config.toml
norm = "rmsnorm"
attn_scale = 0.0884
bias = "all"
init = "normal"
init_std_o = 0.00573
init_std_up = 0.0243
MLP neurons of a small language model. Each row is named by its layer, matrix (up: input weights) and neuron, and shows model dimensions 80-175. Each number is 128 + 24 x the weight over its row's rms, rounded and kept within 0 to 255. Numbers have three digits each.
Before each neuron's rows, "fires on" lists the tokens most often at its 100 highest values on Wikipedia text that the model never trained on. A number after a token or word is its count.

fires on: " ord" 20, "ough" 9, "rit" 8, "earch" 7, "ong" 6
L4.up923:111165110128126078113149112141147130191110129116157109094178135145147142136121142152113163134088141113159132128195097099151159103169086141136170132104153141134130119147106100147117120159137141128149082146172144135146118171074165106080106113137147119137112103114145103135116118142111140128

fires on: ";" 23, " =" 11, " b" 9, " /" 7, " a" 6, " r" 4
L3.up399:082155157160082154186129160113103105151157118121133125162113098111117124134120185132111173102146145111141119130118155072113149098125134104117143178085116153090123117138116130108155170137090098126167101136140115095126128144142140144143107103148158104115154160119149117108101166136112126102

fires on: "-" 62, "ough" 9
L4.up1322:132147121113130096152109151121165117121122123164156109152111120128109154157109139139120151147144149111175089097088144128138127105189145112149159144151091117110057131137146091117142135166104090130140111132156149142135168139085130121133128144143116140125170132139171104129135150122123108132

fires on: " as" 17, "-" 13, "\n" 10, "at" 9, "The" 6, "ical" 5
L4.up1429:101148112135144143189115158134125136181078108118126115115121113137114121100127123139095129139123100132126127119152138116090114144130132116103115132137084093106200105069096087102152162089116124142105108151128115154163106154104142152147115100116121137130152148100141132136137100160108126082

fires on: "\n" 60, " (" 23, ")\n" 4
L3.up1193:113121121089106131119077144096110167140123164131148081109154150140119134118108151125073105146141171116111103075113135140129131154157134097116126111122097093117119127103072154082128160125109172160112152125148130136132143136111119113128118108111099136107152143106129141101146089175161111076

fires on: "ing" 33, "ic" 26, "ate" 7, " gu" 7, "ite" 6
L4.up1318:101143136119112086135145129073094138094121075154124053110148076131093112142125123090093167089134122103080123126127144087107151145124145097106130139114090099124115104088112123116104143098123115131124145144181155155142136118120125168125143127134099084154158083097141114120134122111126140139

fires on: " under" 20, " n" 19, " back" 8, " f" 6, " out" 5
L3.up202:114100160120095135142097144106138146130111096141160047121141123116129109110090190119116124107121148111122098091078101113093103130133145136116163162129110145085126103146082123107139148154090106176143097116150116112182145155122124116140142119132107137171140112130109161112129137131164185100

fires on: " B" 36, " b" 33, " G" 5, " football" 5, " |\n" 4
L3.up527:119136157160099096155115107109114145163106118123159090141153136127140139137098154122145111084128128128105121088114109112119121110127121125085195144128099137099129122123101110135132115116134100151124119102111133102178124153115122159139195113129123117165138141136150154105116083173136148115

fires on: "-" 99
L4.up1391:157097144141106157136074142112148123127116120150125078149132167122141112147116121138112153108170138118186116111082127139153109117164149111165153127142115139097076167122137109163127155138116094151101126142107171101118138107085110106156114138113139104184149185131169118123152145130136117116

fires on: " |\n" 97
L4.up1328:149095166149095106137123115114134152136077133158137129142149131140162097147063116115103148138177119133131122112108139101100126147116105115158175143177099118126106136087126087111112131087122111190111130112129110102124107137112115155134134121106105122139125098137108120133153103109191103126

fires on: "-" 28, "ough" 5, "ast" 5, " ar" 5, "ate" 4, " loc" 4
L4.up1524:112129149165150139140126129105117124201147160138160100114099094098110101129134103135125082103145112143110156087144089080064094159139131158088122163138075136139122148105119134123162148140127127153132132129097130117144135148121080121152134093107092113139147132117170114130138091150117218099

fires on: "\n" 31, ")\n" 16, " |\n" 13, ".\n\n" 10, "\n\n" 8, ".\n" 7
L3.up1416:120120128126115110132104145098114173156089165108111076115178122160123100137114109140075117113148176104113114077112143115131152110154118116095161130117081116130117152131096116085149150138100153163134125131137096136122128137116115135151133099147136131124129154108121129083168086189154120083

fires on: "-" 16, "–" 10, "R" 9, "orm" 6, "wards" 5, "|" 5
L3.up479:108110141155146166140095134072126147138102140141138090128156144103122130133096109152143099127156087126135117107153150126135112138131148130095209158112089145135147124088101130134168128123107144132140114146111116096163111146128123140184189109131126158149126131125093150089153099175136161104

fires on: " of" 88, "ased" 4
L4.up1287:084123095139108133172142135115097162123130107110126123109131108105092130107109126107101127125110137142058132130101106110121112121122145117104151191120102144131128118095137133088119145116118142120145139121163134091170130148144119161107157135149123156157154133113137171111116121141119116143

fires on: " Geor" 14, " San" 10, " elect" 9, " At" 7, " Phil" 6, " Ed" 5
L3.up409:140097113169109124132110088103149145170114131133166149147128137116102083133094116142056112109148104106164110108117129112108112112123103141125138144134130116148115156116147132101120130122156123098136142075144129142179145140096136109108197141109136124145108085137151089104125138154135160123

fires on: "," 45, " and" 23, " |" 17, " or" 9
L4.up1295:133099138141113140123118145127161130115121124160137112182136083108114123129111216162131149136181149108161122112119163117160104078142165172154124107164091121119119121151152107137102130122078039099143129096111134108128147152129124115090127151129118120142123141131148126095125143093174143115

fires on: "age" 21, "." 16, "′" 10, "v" 7, "th" 6, " " 4
L4.up873:110113139157092131129114128132102124130113135166166134146148148092093160127067128129112105125141143119105113087059102128131109108121149123086144111154082114115170134116108117148099093152111139168150127122142092098135132128118083160139174124141104131170102149128130156089133100103123173118

fires on: " the" 25, " for" 13, " a" 7, "'s" 6, " N" 5, " of" 5
L4.up1258:116112170133091149147113150130173078131120090109134097164145108146127144136120174113096142131163156117126106114125166115126130142176191136117164102140099126122100128146147107110102121127110072125135118087114145115145145156130119135140139151195150161170135138126110174140094133118133134125

fires on: " of" 25, "\n" 16, "\"" 15, "-" 9
L4.up1412:144102119124130141141112152117149156195121158108111123124120137120085125132105156150153125149179111142114108124167125103093109160119102144103141131162079105122142143089106121090158120104112109151139109125125124114163110153141072142170149111126126165141155110120135140131115098129120214108

fires on: " |\n" 20, ")" 13, "2" 11, "3" 7
L4.up607:156118118195128137188102116102125154142092137154159132142150076129138107138107146115139125126145115083126101123136140107127129116153120123137140130149105132139124133104123094125110074104115116196145092172156120140196101134156130097135167133119111149172133123105093119122098097136126124125

fires on: " f" 51, " ch" 17, " F" 17
L3.up425:097101136145115115150065150074138125136120108144146074135124167125139127110105153138065117127147123117131109106101143096101137120148127093125174150129089115112133124104120134089140123124097111157117102108143103078155136143133127150133151106104080125153119138138150175107147119145158144102

fires on: " is" 25, " |\n" 20, "|\n" 14, "ide" 10, "|---|\n" 6, " Se" 4
L3.up608:144115097131083106141135156093094138161130121110141064111125142104135105138144153088098118114120111114131105064138127067069115099181158097077160149137110094119101124150099124122126149151112133165137114135130096105147155136124123151143134096128099147150148151117107117096139115154149169118

fires on: " |\n" 25, "%" 8, "a" 7, "ree" 6, " player" 6
L4.up107:111139127165125143147129082114169144152108138146141100113110101147134126157107200081140135126153090102138145108112140091138122101147125137107070164081064149138077123161154124144092090099100132143125120138185135130160092128133146144147158090136102119125141118100085143108116141142161124118

fires on: " " 60, " |\n" 10, " f" 4
L3.up969:135114125124131092154114142105109130125119162162141082091099144110147092112143139121097134096129156145136091086110127066071115108162127085099162173122115088122131108141107093107131146142113115169111116134163114113155144157133136169150133103126102139163179138120138158111114123141164124094

fires on: " the" 23, " his" 13, " a" 11, " " 8, " this" 6
L4.up351:099136107116124161126087153120161108112131113163090134140107114115146133181107150161144130100175096117160107078084116108141164147164141144099123122160095107087110132162115128161092129170121117169142091111128134105122164144093125101127096168124129116179149143140122183153147148116119116125

fires on: "." 52, "|" 11, ":" 9, "age" 5
L3.up673:136153134156128156153125084144111131108089135131142159151149113133099141116077164148109138151154115119138167119112175115157136146125132122079134107158083155119165140127142147137141101145125132148162137093127091117150105130120073149109211088110140132135143122142142143051121132122110162125

fires on: "\n" 49, "\n\n" 13, ".\n\n" 9, " |\n" 6, "===\n" 5, ")\n" 5
L3.up750:118135140109097112119093163078121177151088161119136082098173118136129115124115167150074111131147196109101091100084133134079136113173124090112147150133093087138110120102107105101128151115105151166142156121133140135143135130096133138141139110124111102131147144094133132110122098145144118113

fires on: "%" 31, " (" 11, " who" 10, " m" 4
L3.up278:096125132141118132099137206094143105152083109130120080116138117107113165155067126122158095107135087124063122080127148072133098165099130133075132152077066100114149092124140141144116112094093140160131148137151134141141112151150078122111158109143128140144103124079115151100117133124103147138

fires on: " The" 21, " the" 15, " University" 14, ":" 8, "." 7, ")\n" 7
L3.up10:135146132191121154142108103148105113151150157137124168122135191149131128130153096162086125119153123153155137134129184116173116099102101153118137087150115128136165158095123141126159117162115144125138135099138092140121075135146111143156166117117129128117175117150117121112103090137131155138

fires on: ")" 30, "2" 9, "1" 6, "°" 6, "}" 6
L4.up1227:101118156156087120181086134107135124154155158130143089111170123147102108121117158169127104089153146099107104101121132093084165105167168119125121172153141143129144135113102090123091143098089114186146141158146108155165117144137115110137150096170140149147150100118106135095124071156126129135

fires on: "\n" 48, ")\n" 28, " (" 8, ".\n\n" 6, ";\n" 5
L3.up1246:091106114114100141113084127102079163123115182108148080091155134148082126153125126149087126129134161109098096093096120167111124150146121119099128117117077100118140146155109145096183126133103166143128147136140143094145143142117122115133132126119106130118168147111153125093148113154173125082

fires on: "|" 19, " v" 15, "-" 13, " |" 8, "\n" 8, "age" 5
L4.up497:112127092164102166128131147125114145166133139153123107137141145107121133105083135133123115132147124134146151088122127141111120139113123131076159134166120140104112115115102149113080138096099129147124138093125122128141085147122114116099196130115096128121138104121155173072137104138155178149

fires on: "age" 14, "ime" 10, "ance" 8, "s" 7, " or" 6, "ased" 5
L3.up435:114135116094123085155128169125123121117069144086138068112155087103124080110145176115150134118110117131083078120120084121087126138146164067135149190104111116119115102121114146105087122154127121129142111125140140122166154130113086128102123122137107135160138161105179144139141140113120124116

fires on: " |\n" 57, " F" 8, "-" 4
L3.up1055:083149146165134119150126149109141105153108141143126147141119144134132165117128142121104093111147105118123120130151110120100132153128137129048190139106071153120142117080091122092142118125136132124132124139082149110168116089112112175103148093109087106144162145096138124086116077122120153102

fires on: " (" 43, " m" 10, "w" 9, " w" 9, "-" 6
L4.up112:145124100155085097087126195130179149181162139138131109134122103086107156146106106139173112088148117122106110075076125102136100112123101151129153170092100100119125103117162147101150143128095125105147169132108171117115150118148111127156141102159097148140150113116091120075156130139114189125

fires on: "l" 29, " m" 15, "th" 8, " in" 7, "ut" 6
L4.up1314:118142100138117122119125165097144128168153117129172096137161145101143136111126159108146134125144130114109137071117139144126094117131145097133131155103129146130141138123110097134126106121096116153127136114181112086156135150158102180156131127184134161114153092110158112154118108134128133111

fires on: " ch" 27, " m" 26, " sc" 6, " att" 6, " o" 5, " pl" 5
L3.up733:133095148165118079133108104163128138159104137191116125139105147148136119127070112143146108117153119124129108093128175133108147139089125146127138150124121154116173151094144132108111100142148149117148113119153122082158132146125096174124153114126087116139087097118115185098158112167168151147

fires on: " |\n" 47, "." 32, " from" 4
L4.up718:161102101139106114149107133109138148130089140171126139135123109113141125171084158181138115123190157091148117095083133103105158151132141135129167126181103117114132126111113081142144134152109131175123124126132124117109170141105104127101144139100125146146096145160103129129136095131177161126

fires on: "gan" 12, "echn" 11, "201" 11, "stru" 10, " air" 8, "ys" 6
L3.up870:116143149127154136135108119119166126134097100144126104158101105134098167116113118101134150142143127133122076116132127192140115084118114149145103124136141125139149168124115153111109098107133096136169146075145170130146119110132137107116141139127107128154132120148134143098110110125102130134

fires on: " of" 29, "o" 13, "l" 9, "lect" 5, "===" 5
L3.up40:121102094161122129147133106142094147143161116129172098126111112146092146126116204131095142113105117142077141140132138105106122135165160106144138139092124118119101121156122132105138170172145123137165100097183162104155119109099105149151125136150133116140147157093145181136135126102142112093

fires on: " same" 19, "Q" 13, " al" 13, " high" 9, "q" 8
L3.up389:114146084114122094158134162107126128132131095149148141143100100131084139122070161092163143117133107126157126121112113161138109074155139187135123121139135178112130132135161097179065116140118056109137135140155097080173121117139103093135150129180148153148134101104128137113106118095091136143

fires on: " the" 15, " of" 9, " on" 7, " a" 7, " for" 6, "ome" 6
L4.up657:103154132142142102146133140139071164118099092105180106125133142136124128122150107088109117097088109134114160110110149076118101150129163079113155109082143156139126082106121136085152115143116128116136096163142135143147154152121120169174150100159152157143131141094127155137136151174091155129

fires on: " (" 19, "a" 16, " of" 10, " player" 7, "um" 7, " for" 6
L4.up230:047163097147081153146133115106149139178115107117136085113123141170107156144124163127101130095142125127139158097158183131111100122141138146098126172090099087126110144150122106151129132101103111139136111109144149130121089128168127164131149139158141160128139145136094147091139125117122135130

fires on: " |\n" 61, "," 34
L4.up260:157115121148135124126097139112150134136091143157123114173146135120144117135103193131104163152192168095150115130079111103133163128157167136180164094160101124135086104085150096123108100121117117178142121121111101104106147141123109118154135142131123116125142119139148135125105146086158118086

fires on: "ing" 25, "ong" 9, "ed" 7, "ite" 6, "ill" 6, "own" 6
L4.up1050:138109108162083136152108106130131132152123126138171134144131144113125086144137090080101108127118118106151163109137130116108110154118103119114129120113138096132131145097169122099120131132158090152113122089137099105130129163121125112147127102100128134161115138150066106127113119166144142156

fires on: "own" 28, "ong" 7, "an" 5, "ow" 5, "ern" 5
L4.up511:179090115172084103123104153121136121145121127158174157120174119118133133149107122104134080128113138118125108122062156095141111173142125100112152144135114110116164132104159130115118124156132100129144154127135129133100151159108102115107197103122119194179094133149134118141116095159102116125